{
  "num_hidden_layers": 22,
  "hidden_act": "tanh_gelu",
  "norm_place": "pre",
  "init_std_o": 0.00349,
  "init_std_up": 0.0232,
  "learning_rate": 0.00516,
  "lr_mult_down": 2.0,
  "beta1": 0.95,
  "batch_tokens": [65536, 131072, 262144]
}
MLP neurons of a small language model. Each row is named by its layer, matrix (up: input weights) and neuron, and shows model dimensions 80-207. Each number is 500 + 25 x the weight over its row's rms, rounded and kept within 0 to 999. Numbers have three digits each.
After each neuron's rows, "fires after" lists the tokens most often just before its 100 highest values on Wikipedia text that the model never trained on.

L12.up954:518520507510513482502529519514488483529498471482507506554442492522495494495521461519486425487491476527530495533489541507495541513496462492502495557507541551503492476527515517496478514539508520490534516552502525452519488502497546482511469489508481460468505484504487487475495520526468550497483499528508481521479505493491465531487491499504472508539505489501486528523508521500491518491480
fires after: "200", "201", "198", "196", "199"

L12.up656:520501507503501452542472545543511452525551472497475489455500512489508506536461496546445524469494557510494493512509508538506497530533517502550494496481513480489514526471458453524519505504538543537490530558489495489521514538506552507528503489499518498524484516491512496507497492507498491480505528503473478518515506482474440478526499495431490525521505481479497502561496533490493467521499
fires after: "| ", "==", ": ", ". "

L8.up705:477504508514482532496477525514486501510464481478512468468486484510444527507497525477536488503490501502460479485462508531572549494542498479502492502485512522500509506495545493515453548482491532517525471501572473501519514543536483519521494526505470517486492501509501500505508506543500497459491520492519517498525518478485501484490537507479494494487499528514521448506471511528506512518495
fires after: "\n", "School ", "Hall "

L7.up44:473535466500527477515505500493465511513502525503541519473488486532492524525513428554481464523514513497527527498480521500520475540450468468493504518466490497474522524487480496549493552496529455517504492536493482499516476490495469517471533539530488497498497536478447489545495516533493527532506512498489505475461502505498516520486509519531474469518566490548520503453481487531477464486487
fires after: "\n"

L10.up1060:492523488519475478516508498511467533483478527532489479546509443503430533478506502479482488479514474464512483532527538482482516499496529484510499501514544534522489537535481523507589506506528469469477495498532465461483495487487492516506488482476554487492481499489488512444506491474468541535521502522509503508480472486523508508483492480491512521506529480485526521511486478519511498525475
fires after: "the ", "The "

L7.up544:543549498517494479457507526522488469479534495543508522500509482531528506463556507486514505470511492495497467500476488518469438466498501490475519486570474518498513497463476471493430496534503517511531510541522532510503496483510517507500530540539530489496509485453497494523461486496487524503483488489500524513459496499489495506520475504481529524485494488530489497490541484470477480509538
fires after: "\n", ")", "his ", "career", "E"

L10.up848:494490506455494482514559501487510517548469509441543521490479533527501464485496509518520549481492481499472517475429527500502525518532526506444532525457484505501521466579521525492467472535486508482480528489494541485482500505511459507483503492506545499494520501486522504517502514516496512478501521495454483513485534465501472508546479515526456502481513467498477500534509476505530524481492
fires after: "200", "- ", "202", "W", "199", "190"

L14.up589:505505484553464493503514530521507473492425506471482510530517503500515501509489489508524516549500469479496547449501517522508484532499545501527491499480475517489489500527477518482516577487535512530502505531490496467502520500525507497497517470537522501480525506478523502486553494510485536479535509445507470471472507485480469490491528491493511531533478502508526526503491496500505519511527
fires after: ".", "O", "-", "Hel", "el", "X"

L12.up114:500557475464486492495479510526472510494502543447543567484509483521505474562529466508517486510459500477497493503479511501463522510499507491512506472489489490510476532511507482462507519530524505487491479528483507481507525506513544496517508529544500478456494519517473515481499499474436439514501464481519513509476493534477481506515487485465475521529485519520487523512530498479503471502504
fires after: "201", "200", "202", "==="

L10.up1256:513540566425508489491430532522517513512505499502460518465491492476467491529487450508488559490484522537499495495492516468478485546520542528506486510490507511503553439531501472501462478493532517483494567530495517493495467508540531517479480510494526524496515507487498468531488513478485480519536507477472495476500484475449513502531512487490487501527504509505472461510494510515487512493512
fires after: "| ", "- ", "\n\n", "\n", "=="

L14.up556:504476532504528500498496507477506508492501531531482558527499494489462507535511543506503511497495528465470455464504483472493538476482441477480528479508485523492489501497497501506538475475492505484508505508477521491485518479530497542507494506523427487459466529454486461535486510496500503494492517482494530458502485421525516504506471495498521480497482497506492513468501563543537514492505
fires after: "on ", "On ", "| "

L12.up51:505525508467513539516509505492457487497504461496471531483478519523492534521481492484450495519490509528511533528474556543505471481427519496490470489463480509498477520521506505514512532489506491514462497485482444517485481533454529545513539475475489458483473512497506482438513530520530529515480456564457509484509522493474489527429503494460525506460524516488486549495521494485480501489484
fires after: "|", "\n", "his "

L10.up196:520497526548503486521516489482501494471479525523498502529536464501488469470516469481526542477494503473508499514498480489478566509503470494472440499505475509511502472509548506506533490524488494462519482481518513464491511512583533517531509521475481559495570451474465519486476517516512498480527491503505491444486541490507521490506492495515470491522511544517487518522478486429483593503479
fires after: "Al", "al", "van "

L8.up1177:526506524520462502458480490478502525473483492483505510514501499495528520535502531519485469496499488506438508515535490524508533455501508516480470491500488490528469499502491488507555582485487553465526459483478534460521504518488517515466511445499513512507504478505515507474505510507499507515492512471504485506481459516499524497523513499518467523486503528520536506514481540463480494478439
fires after: "one ", "- ", "| ", "some ", "Some ", ": "

L10.up715:495555485490472511512491490509529523506521562500541519512476495528517462464510505469491468509531471525508549480517514487491529534518483482492479520542486494542512451451468472523482484550464542511491483492469479462481472436536510492478480506496525482539491512470484490491480542460494555520547496514512528517524462490474472471482508512546485515451466514477486491512548516491481544511485
fires after: "the ", "this ", "al ", "The ", "a "

L7.up935:480536521541491482486464510479477493529459489487493489531464496507469499510523488481521519481536474487488460544588545533508491485550532484526495536549459457535501481516538505500521500532515512516536496465525485464539464529493457528481483435488487476511483496480496497478471503493484526519491486484495482459498485478487505500457539540472462467498499509449523509515497462461475506525502
fires after: "==", "a ", "==="

L12.up219:491485486528503506460535521481491507496495457552512559531438496487505548497441479539464492512495482463548487523489490478525475508526461522485495498521490508500481457514531471520485506492457495497497478468498495523522515493527488528525512488510509483521481487446438450514530512471520489506476503514512474494539482532509529506477480499489460443435511514491506499489496478494523517497528
fires after: "the ", "this ", "first ", "per "

L8.up845:481491536498480512474494505505491462505468517501503445528463469532469501541520498512453501500526520538480546513521518512475474465524503480495516536483492514503554485504518489522476488479469504543472431468530469496542500504543566537491504516513566516498463524516496476489506544482472527463480484530478476479472491526512529513516512502520471491482491506498476483525473505501473506501485
fires after: ".", "| ", "=="

L7.up962:470494491516483526469475506523461503521519521485498530490478503504478430519512494534537501517503519520479450497555522520497507505495508523490494439465526465500506514520491495488477527473512480488532507419525495484475474477482523527498460476486481531466538516522514463517497486521502518513520514543509471457525519458497535520561497469494445506497528481480500510503500495501505529523504
fires after: "| "

L12.up764:514503499498519504495494528496536504502490482481529499515483526483493541460474501529459482519532492501490477536516532508524478496455512512466524478470517504486493489558476462508518495497502542472486495499481493465453521497463492457503508457526494453472500502525493480510515479520524500475526549545500418500500460499507490509467486519426487475479503498538485465487517479507495498493509
fires after: ":", ".", "+"

L8.up1198:494500530498524534496501506487495485483534495517519525521496524500463527464496500524506524524520486474506485473562496498510503491459471522465490482493495513496477485517502465470513510508506489501537503484523479505491507519468497541483498488490471433493529533500537480507500466525475477520492469535509534504484486500455525484503486449510531505527478488460494461478475522458510521495521
fires after: "| ", "|---|---|---|---|---|---|", "Total ", "|---|---|---|---|---|", "("

L8.up633:524506509557468505471489464487493495492479512541465518468517518509518511517497503495500469508436497497478488507513513523526511478463491497449500501493488491532545523454472520526540522463490562540495486474492495472505523461474522484502508526531542496512519505468517504543450515544484476482486485484505467509494487570543524503476485504549507489473477511485483546521494533466497493499507
fires after: "one ", "Some ", "some ", "most ", "all ", "% "

L8.up307:499493536457482447450501502523505505503525521514511509487550476489500523535519510530519478508488553517487487462520554485496525471485465512449502518539492509484472478489490498481512476559474494474504512500504458509538508488496495516488537486489493503466510520482541511509456510476492490511510506513519497536526489475464508494566510483508508500514542453494482461487494519498495493495476
fires after: "| ", "- ", ": ", "cl", "Gold "

L12.up978:473486470462488511479492504519562480516485503538555491452513484537498464496506517512512493449502478480543537500486493512487536481480502512475550516514470493506493488496522485480481469498501502518516500517509494509476484544495496475528504528492464493513484576460498483496529483510506459499502495557521543488494448454494500513491484508526467509513532524452481550514537552505524488494492
fires after: "(", "- ", "mod"

L10.up72:487498484484489508539514485512467497509501485458477543530507524567486517506478532510493482492517487518529439519487542508540517484496513493464521486559526478486543483505453519533500469511490525481554496489540505472514487495514468543452499526481473505473471485520480481487531480481494511542516527452465475510473497556493491492516483469524491496481485559467477501493498504470528538518461
fires after: ", ", "was ", "the ", "("

L8.up1268:493513455505504512511520478472512479491519482473516539537554473557496477519503467462509524506510497467459495487494493454493480494539555539464514494531479505475492459463520506512499498487517521537441491504459468496536469505492542465503514484468469522483522482502467464490506502520489493532524480476514539518490466517481457480528489505490514530482480543476519493512451491493486482491471
fires after: "Al", "University ", "city ", "\n", "°"

L7.up794:540542495536501505500501456505504498436482502511507535519488514494525516520471521504526424480523484479496514496533469552505520549490512543479505453494514499483482497507554473517503533480509533507495474494489531526479504493504510508511477534549492458458495467473490469497513485471487553491524478493562496543508477529550488495451465532494484473482492496489508505531532495510489540493519
fires after: "H", "C", "T", "Car", "J"

L10.up1032:461496455455526514501491500514504508495471518522528514500533468507470514480456483506495489436486466460474507496470548512504531500485522516473524488502471519528517489480540534494505482505511462516509508503518466473528501521516500485498530482482491550464491489483528509531472482531469463451523524487513485492499540473532516446504485489505471475498515529511501495513520507493492465522516
fires after: "| ", ".", "'", "(", "Candidate "

L14.up619:509484487521540515515507494481462490456488510525514540488493510493560521498499468528512489508489470505562479466497506507527509470510488523507485545491435546456507469476490525510494531466521510472536503495498487519535466491508491493490482506506468444459510477477553518489521504489504497487539521524481490513536524536499531544537490472494529517469448450501536501515477488466498547475516
fires after: "Al", "N", "| ", "M"

L12.up779:545508561461491508509494473532520500517551540521499500485503497491503473544526454529516502502471502532521471464486504489508502476527490460516494500487478506532494465570444480548530504481504517538461518505493513528493500500495469503450485533440502503501505541494518510502536491464498480475500545509449475494501478513507471490540510514501499473513500490490509476507493505528496489504492
fires after: ". ", "- ", "\n\n", "\n", "=="

L8.up800:502514523509506496479484462482521485489464491493525505447518527481530522496484516505455515505521514499511457475529525520506510450474516491516554497498510502508530517500518476478499490518503546500488517509506539492534510502454481463508495520498530466481493504511528493503502492508474526465529465474500534471532486445518478523554537521565506443499512515480469442532525517526484477466511
fires after: "'", "\"", "T", "E", "U", "S"

L16.up846:520518508462520480482462507484526512536502499499458486542463532530502506517514555505528524479509517514514496518457477459529539485511481445498508529503513517503470474483511486509520482514495495522480540512484492492542510508520509511483502520544480516435488512436484467525523521554504537456500530506538562459463518477488469505488484447526510509452530483532480509484526438507506495524479
fires after: "votes ", "Republican ", " ", "Democratic ", "on ", "\n"

L8.up1212:497506515515457520488509504508476494493467496446475528499463534478478515505514511468496536483511468492463490487492543456518493565490535490495499508543483468464476500539530505513519496497516457495472500481510486513495498515546528529503495510514512544489490461466459536480533498453494479475551413493528539473518521518559486489529452485481562453517481499538538473502462527484528510524527
fires after: "O", "A", "S", "P", "K", "W"

L16.up19:513542536532554534538450506522452511494467516519519493467491484492489479491505473506504534464530508486485513523468505442505511479481491484541463460481502504499474448496481483480478487500476499496471477463452478428508471539533516506501491487518530518536503471494509501531472511446493496491522495499530498514506493493522490527528484497508480495462536524474459557475484509486523428529486
fires after: "| ", "(", "– ", ", ", "in "

L7.up311:531509479525493508491473510513489513466518487476504493522541459507481423473506538511536540488490476454475477481504485512512511474450475535551514456500506475493537490514536538468532541522478479527525457475512487496525509463489538506537477536498511486486505478476524465482475517519514530511550498490520508493518454492466496507521508433517534527516479525482508503467493465528442486486492
fires after: "| ", "Ch", "Y"

L7.up305:501532514522511499526498478527497508498509486502486505503498538503481536518514488561458496505505491515518467478485536510502498502533487466464489486472515484502530479503500467457471524539473527511496541470485479520488514488546510488486539487546507486478519491520479470508463518508475491496506574494532452506507495545494500527497481478499499506529493519499491502559473497465510509514500
fires after: ". ", ".", ", ", "January ", "However"

L16.up406:530513489451537477521466478501537508506472548523477464530504468518466532572455493485509508505495457533511490500482488522481501459472503500469523489511523516515479481481484491482572499519494527523526513507476485530472463491477507521496471505513480482516510513529524519487506517488544489508484490501475457527502512498537521494497484497508486495473476527486527469506526488483493437521529
fires after: "| ", "\n", "; ", "202", ". "

L12.up1120:492542462480586473493496496506476468485478517536480470526482502493481459531534489497514476541496522517535470487539537471484482490495431465474480521514486466510488451519465468554587523544507499522518531479465483534531521526551524476547501509485474525501521537528525506521513451472482440495487532481508470501496513479516501510494485501499485528523470497526472492458496480508494495522504
fires after: ".", "Votes ", "Y", "| "

L8.up193:490510512448515471475491490515525464469513527470479502490452490531469487504555493475515505483479488515516490509440487493470499483510520486523497560505517494490505524487504472474460485518536540467485523447538484508526469500477448507496518478500532472454487505512541501454505523564477533519518483489479506488464489489521518496509502523458525483540481495513523498535546535519456495524497
fires after: "\n", "E", "W", "16 "

L8.up113:458518475522466509502513449460472526484513540479493542570503528493490512500487483533431522519528473526484468502490446496501522529520461547495481495480507496564503495474485511543500515484499493499470497486507524513485496505526519526502512497513536495524490521500462482466510519468491524526504493552524497465475488489524514524454488522538486507511479534498464502508500472483444533533498
fires after: "the ", "The "

L10.up750:536480504527506503514477537498510505493498534522482486489521488493464477526504492490452485506437464513536496528527544542499484455467470519512518451445492448496488525472510464497510503520506524532489504509527474488480492507547498531500480503506492485516471520463526511520527477509491468466471527524450507544496553493515496508474467521471490461523479469482488487508501533487474470498489
fires after: "| ", "==", "== ", "\n\n", "==="

L16.up729:439509515502486488479521518538469475484451486470530508499529516478481487512492480493522502470532497505464476504509510484502438498498509467487530527489531484581515472513487472494465472511482527460528482506485479482482499534488544495450505474521526446470481487466513527471515492536439496495497508535518501477488480498492475491487490475470498501524523540483513496493505494512473480510534
fires after: "and ", "a ", "as ", "became ", "was ", "an "

L14.up303:530510517485505502496473462460475484490483501480455541486529516495477488497510523461506495501494471560472491498469480492462484452498472487478508521474518513512482523458445497487544512424528536465474509502456527492528494447531515500487499531515523496467499503534490514481479497502555518496500507486485530519506493527512510557502467487485488488509444484449531506513500499473520502475528
fires after: "–", "the ", "- ", "| ", "\n"

L10.up452:478465520515442484492468513493495513509520484528541508542551481504521472483500516529467468518523485459523498452494510466526506488561503514552499514533546494474522506505508491476539514505445532513504494529492508506480480455521490506524486567472536482505481497467498498451498494481522556529471491488512511515481480530580477473448505539558519500520512505498510518491477510485508518509458
fires after: "the ", "The ", "-", "198", "192"

L8.up596:514479525506492521461483495515535482455513492519503521485536536500513545517495505488518555487459512516549451523478503506501502491491518456564482506445500502509500443507512534477510463528545487536497518508541475517503443512544486489466476522502479506523485536502472536506547513454506494486479541471495509484531478490475535463510504461474492502510524519495510446542487497519468477466476
fires after: "\n", "general ", "==", "\n\n"

L8.up785:477470500491442500492526493496482458541501488507463516512512502507457476479470515515495470501522550516492511494507478500483468501499488509498501483507482538471531461451499461452524467513507472508457472525487515532498474531553496518519511514497490495487472520457478510558537494512430472501497528503492514494463479519539466563486490521524515520514473465526489507512491499508450494525457
fires after: "Al", "al", "sol", "anti", "Fil"

L7.up379:526523529533486496512490530481492503498505472504483472499545501531491552523500472477504528499501484500550483529477496535513517465522481445508496557502517541532488508488498535537520500503527466514464502503523496459469472502515495507462513518499501497490531481520473535478526495552523471486463483434469432476530476534484488496467519502517510505500498459556552460489502518507495536511445
fires after: "\n", "=="

L16.up1125:496494509530456551484484496523521432492492517519496510453478505525511510513521477468489519526523562490466528496495529495502461487496496536514518505561515490507498484528510542518476513497490510492483518464468533536515528523466495511479485479498474521501502477501506506465478473457507441524507500507515482512485497434505484507463453496521518492461469497518519492464496499492492476501507
fires after: "al", "p", "P", "0", "D", "S"

L10.up1217:505516481505492492497580449490484442509439480515497529481461486493482494511527477539493523517442512527506491490515501515509518493479482499469450493534479469526528496510446539494524497496526494450500521535464512488538521523479469474472534496529511488496495491497457513488506456475457526566531484490486511490465494527518471522531524517520492480468461441531524524464533512510503521460516
fires after: "Al", "al", "Has"

L7.up967:480484463476457554502529455466499524481499546462479493495493506520508432513472470501524507493508542513510505456486544496523503486489519468493491532484492512446547484465536538477517508495524504529491463442473502481531520526528511502514455516469503501453478484460480495476492500489481491540478504514496522511486503509507490509509532481559508480449483513528520504518459501480462448503482
fires after: "Al", "al", "S"

L14.up623:529489487492527484530495548533527487490457525541508557507538515483545515483513505499487468496516508531494489486542487473525488530566465474504515476479497450442486472504470501503532500479495487531477564521484502544513526503550555503490460508526480494500493504470525466537465481464519498507486532499488482498510492461482522481505501506486513513523457535510530442486502482513531538515529
fires after: "| ", ". ", " ", "Votes ", "Apps "

L8.up783:464521531511476505484467526562500508524523485478526501471489477504479506532528477483499467475497508479531529494516490536459495532469501464524520541511501482493528436460471491500469472474534473493534527518495470490455483531510553530530505493459513488453495526561492506532554525499465489510486520514522521476518506487501521491511472502517497480482516478531507504501439508516503480549483
fires after: "\n", "== ", "- ", "| ", "\n\n"

L8.up349:519493520462499489466465520541495481506514508506467505503527500534460443562535506525501461470467534560511458492504479521482526481541486508531443488463541481481470503507475481509497482484492464499536526468503497524482498493456463482544519455502552471434500527491542511515538482531497490479519441472488512490531492391538513506532482501475506477484514510515495490496501525516500489478511
fires after: "\n", "| ", "\n\n"

L8.up1050:478490472436501501516469500530475495515489495488493482518516433496496487520441519508444496487538489520503510486509533508486467506505520481500536492452485473541514495462491532531508474490512492510562502500464538474476533463532518497476528509501487484500514509503512472525455524434482531503493556506495479491472475528550489466481529521503484462489506547491479477454456488508456511502529
fires after: "the ", "Al", "Z", "The ", "1 "

L10.up924:481519516481451485481509497513503498520531506488520512503493470500506544534491514495492490518532479533494530464465556520517499463484508466510522483506502497512524526504454518499543497529494488487515537544501497491452554503523508523456500528473525480502454510480539477484429483441499507520465477518530480490486520514489505485487508499527493526530546503502539522502537476509493508511446
fires after: "the ", "The "

L7.up985:530503471455474499486510472519497488512504489505503501484501479478487468516512516523547471478520485488527571535552506532488479520474571505474507488472475489499504488501501483508495488446539496530483501485476536521445497484507509476527461536508484528492475488473525506509569521495521514450529494540505442462518504461536531480485531470508495473472478477544499517495510462535518527498490
fires after: "H", "C", "O", "I", "P", "T"

L10.up1077:452490471451459484496491490531527487458476503499534494528543493571470523494523470515506499484491524536509497474491493482461505471458486528504494532491454464482511490494464529454519482497510533456556516525529493486488488529497557499433507499516455497479474493507501522479499492524492504479497555481501502413501472525506519479500485479524519489489463502538482477518520468507515485534493
fires after: ", ", "(", "wind", "in ", "r", "g"

L7.up99:509459478495502478468523445498441459494505506510507518475451488478512516541505533503536484444498498483515491470539480537533543481522503496480494486467496480485506488510503537467522485468517538478509502467531468519474529503465521486521473514500528516502454476490478552516512480515496546507487485512545518506487520513493463476531525517431502493496483495534519512548528445429520500477480
fires after: "F", "H", "W", "C", "syn"

L14.up221:511525530523496481494502499500479483477498513490472529510503468479463508509480513527486503486501477492494511511504519494469490511485495436482478502483449502469499490489486478480547476511524500548534440470458512514526527517499496472566507485523484501506543451493515512517496503512487479518468505533480489456520512441522510540536480488467546486522490488519518466520458513498529496493504
fires after: "al", "Al", "d", "-", "+", "−"

L10.up854:491492507533501491498478482495495516434479519496474531524479490489548486467509549496474479486498470512508448456489528490514523454511475533502529480467506459530515477501475488493483484503520515521527462540463495497518479508516512532447480491445527511517481511518479518532480510434487543501476484502554510511483496463485527513538509533559451509505489508513494477522521477506524497514486
fires after: "the ", "a "

L8.up154:494490483477511479499551526505496530506516506502540499511492460517507496479533483468444501507533522485518496533515528542508524532534541479452530509502528504543519499547471466531500522519488527462522528498523496475456505510501446488514510499512494502491496513540515500486479469514518515450517518495491494476470457435489488494474491530480490498526482481530500497513492468468502473499517
fires after: "'", "San ", "is "

L10.up1194:487512499493510484521484491487515485516536522519466450531503513499554527493482521493446519474515517529517528467458501516492513512498516480488460501526527494497500487471502533463562490504493527453526534496459532496490485487511471534538517521488517464493518498479505500407449491457495523481536465477456471545539476527503476514480516490503461482527491519490514486481515499550509496505474
fires after: "the ", "The ", "-"

L7.up927:505508534490472485507519489507523483508506453468447549477480521502503497514456484531486525510522501470491463514509529494512511485547563517523549526469492484490482515483560494545503476509499510496484510495545525503530527481524524520510542545489528470477501540465495542523510522528465535510484473481492509475461506489539514471562480509508482486534491498544487490514532511468522464491522
fires after: "F", "was ", "Y", "S", "P", "'"

L12.up610:523464495492527481464461515501505453464543523430503531536491519468485481509466501535499555494492477499509518490440498560499493477468502483465500501515523468471546466478493574499546525560496475534478498508509504515487491545484509458545503519482549479475506516510525492500504506517492511517490480506529537536524466517514472503501525498509510474510524530525508497521486510519486456488517
fires after: ". ", "Al", "B", "K", "h", "Ol"

L7.up400:501519528502490465493477471467505498484476524513527481489510510483505519544504474489504514481510513494463490526523526487507527456511484483491550522553508494468525487528499480461529516506477529503544535452511471496582489494519506494455482458492511500520515493453464496532490493490525486494475509472448465479519483475486534485532512516480487445529425504486510473494524459500497525486484
fires after: "| ", ", ", "(", "Best "

L10.up308:530504477503524531551524533514483490450491499540500445490542490507510471465455529525497484500512481455509492496523535531471506470525510466484517534516491513486492539491459472487502492519507505532449554481519462485556493481517495485511499515514472487516530494431504489502466476485494494454511511454510489522532472494514502500497467457520505492478445512538477487490509513491477477500492
fires after: "\n", "| "

L12.up965:511528515475453466509497480475526521485500514498488478483446470497465544517488491488509477503520519500513464481491505484503477493486486481482506505480492492496520489544570497539520483480501540486486538517497478493483491543520478539519509521495515497481548475502479506466472489507526518484508427493464519512493443504479514466497514472539493506484462469488506519530501524518484550518486
fires after: "the ", "a ", "202", "-", "201", "an "

L10.up46:559495502443499490504491530533510503461508534458491503573491482486478491470498487463508455487467520518513483501507552536502516503526505537490501489454490503504494497480528503505503496468538515405497486530491475493480525478465469480517519477482545473523479471478493499513487494492517511508508522504505481513480436520510494499511498513500504508490516515512525516495533450490528484473506
fires after: "the ", "'", "The "

L10.up599:490509521530458494487507486543498540492502529498509499569463490507482558505488504517496483504491552478485508485493519491528497504468511442492508494496473473557488522501484489511481484514519517466511518482481516482510520514481508511503545500471527515510488494537468488472511505491463541557534491503488517473510488481504509482474518476515453577539531473486520530503510502496496492519493
fires after: "the ", "200", "201", "202", "-"

L10.up279:515525436501510425509525513485522508475511475516512491523514494532507523552468465514461481467506508477560422556465508552535500464517500477511475490510473506484484502513538487486488508512515487509497487504506527556476452512541503508499516522524496511490506536531489510518514506492510492471502515530486488496533475486509495520502487561455501506514489501484525484529494489518532518455486
fires after: "\n", "\n\n", ". ", ", ", "Th"

L12.up545:449524461507477496530487488510523509479506489440518431522496519530494481527493491536496510499512507509515523549511526496498463512481498479482511510472525496489517488516487533492481522529526496531534504518513446501491518542436503476493511480493499522448517524504471472515534538509535524531511533528479529481503496453554546513493529468519479491470507456503498517503483497516530469486456
fires after: "\n\n", "\n", "the ", "==", "202"

L7.up329:471496509483463510480500487483496555468486557455464571543529516502525478519484518488480536532478506499482497503501457501501485453499505501517505477540482482490506489491529540482582517501477498512457517486510520527507468508486496443476465511526499555494493512508503500480485521500491544452499458507513544487532483502520466524505550501489503464522479513507513518502495511498481480501491
fires after: "G", "T", "S", "B", "V", "Z"

L8.up1276:513451528473471550492490493505469441516502516507460481522515490488475481513491470495545486513500548464501482481492521547511488485510528460477494486474488529471544482509550512479505479506520510511487475456526510493479476514498489503523489477502491506509513491463505511497498437541488470516502517512464461470494488501504499522502508452516531511540506520521485511482502513482494513460485
fires after: "Al", "St", "C "

L10.up313:518519512490468503519490514523504492493496532557482521505513441488478507519457504527516489489510461516509463489525529534503482523476484488517496465453480473512522496452567490494483511513558495491489504466532496510515509475533497521478531520551519491491514519541517476487469465461527541505457452498476509512469504537521494495530537506509503513459487480510518528517534518482496502573461
fires after: "the ", "200", "202", "Penn"

L10.up850:508509489484502484448499532524516483460547501482529518518494498548505517519482513562483484545514538487505476457487492465536474483513500463525484515457505474489525509496488464509530490487499503479504464509489478510531517478521464513478519460491515470472484512519520510468511504510479537517567495531541517525454466525481473501475509517497469515486494482479476488490550487482462475535463
fires after: "\n", "the ", "\"", "s ", "."

L8.up693:502495502551488505516543533511513507487501519542505511527561512497455501495512509562481504516500518555508473513513459524509516515493507495497458490486464463498510462557462501486484510493530495551517510551520511519496512537499509509481483534537496485522488515470487489488501473545480471481507552513537475445485474538533541488505496475497508501502492523459488463459518514465504463494518
fires after: "== ", "==", "."

L12.up582:486476477491505524528503441471486471504498485490525569555515470476520460448470453501494519501471520493431491549474528480486519514501526518484558479467497519511500530538528540488494541438542500475527487511484469477491562509459479443508511528500486445449514495502522510483495512529486533496519503522495538520522480462524515535481507498456499450524518508519530464536509488472531479480499
fires after: "'", "that ", "who ", "which ", "he ", "she "

L14.up1267:532500476473486519472486494560540472525490495538507495519509451477527485453503459506502480479516516495490500538523496484468515471533515508520551520507507470499464460514504520510496479453513500508522516501497502561513493499531508474501525429465523469521508512524545498518498478506500484523515527513493469496524487490532523531509531458512480544488489487435510508483511523505480496503516
fires after: " ", "(", "- ", "| ", "m ", "in "

L7.up423:493483509472495499491472524496510486515510494541476487523554509470466496486521507502499478492502481530491488488504501518513506488454487525466499492488473484528502492484507479490507466527505534514543482569500466488504490529513519511484480498502502519468467518484504492472491468503480456495522530489489476514500475524510509477520497490447479505517523492453456496479475523494547461505464
fires after: "==", "- ", "== "

L16.up984:490478516505546488521499511496480460497485540499485501493485527466471469474519459543494508505474488513501528475527504479495498518452503508487485534531464560458502470528507507509484499442508493514515502491528532517528487526428491541537515509506506496510509532525523523518493487497479528473480498503455486502545514510527491503493498469506502485516506496499507499483453456494519502512508
fires after: "| ", "(", "°", "+", "\n"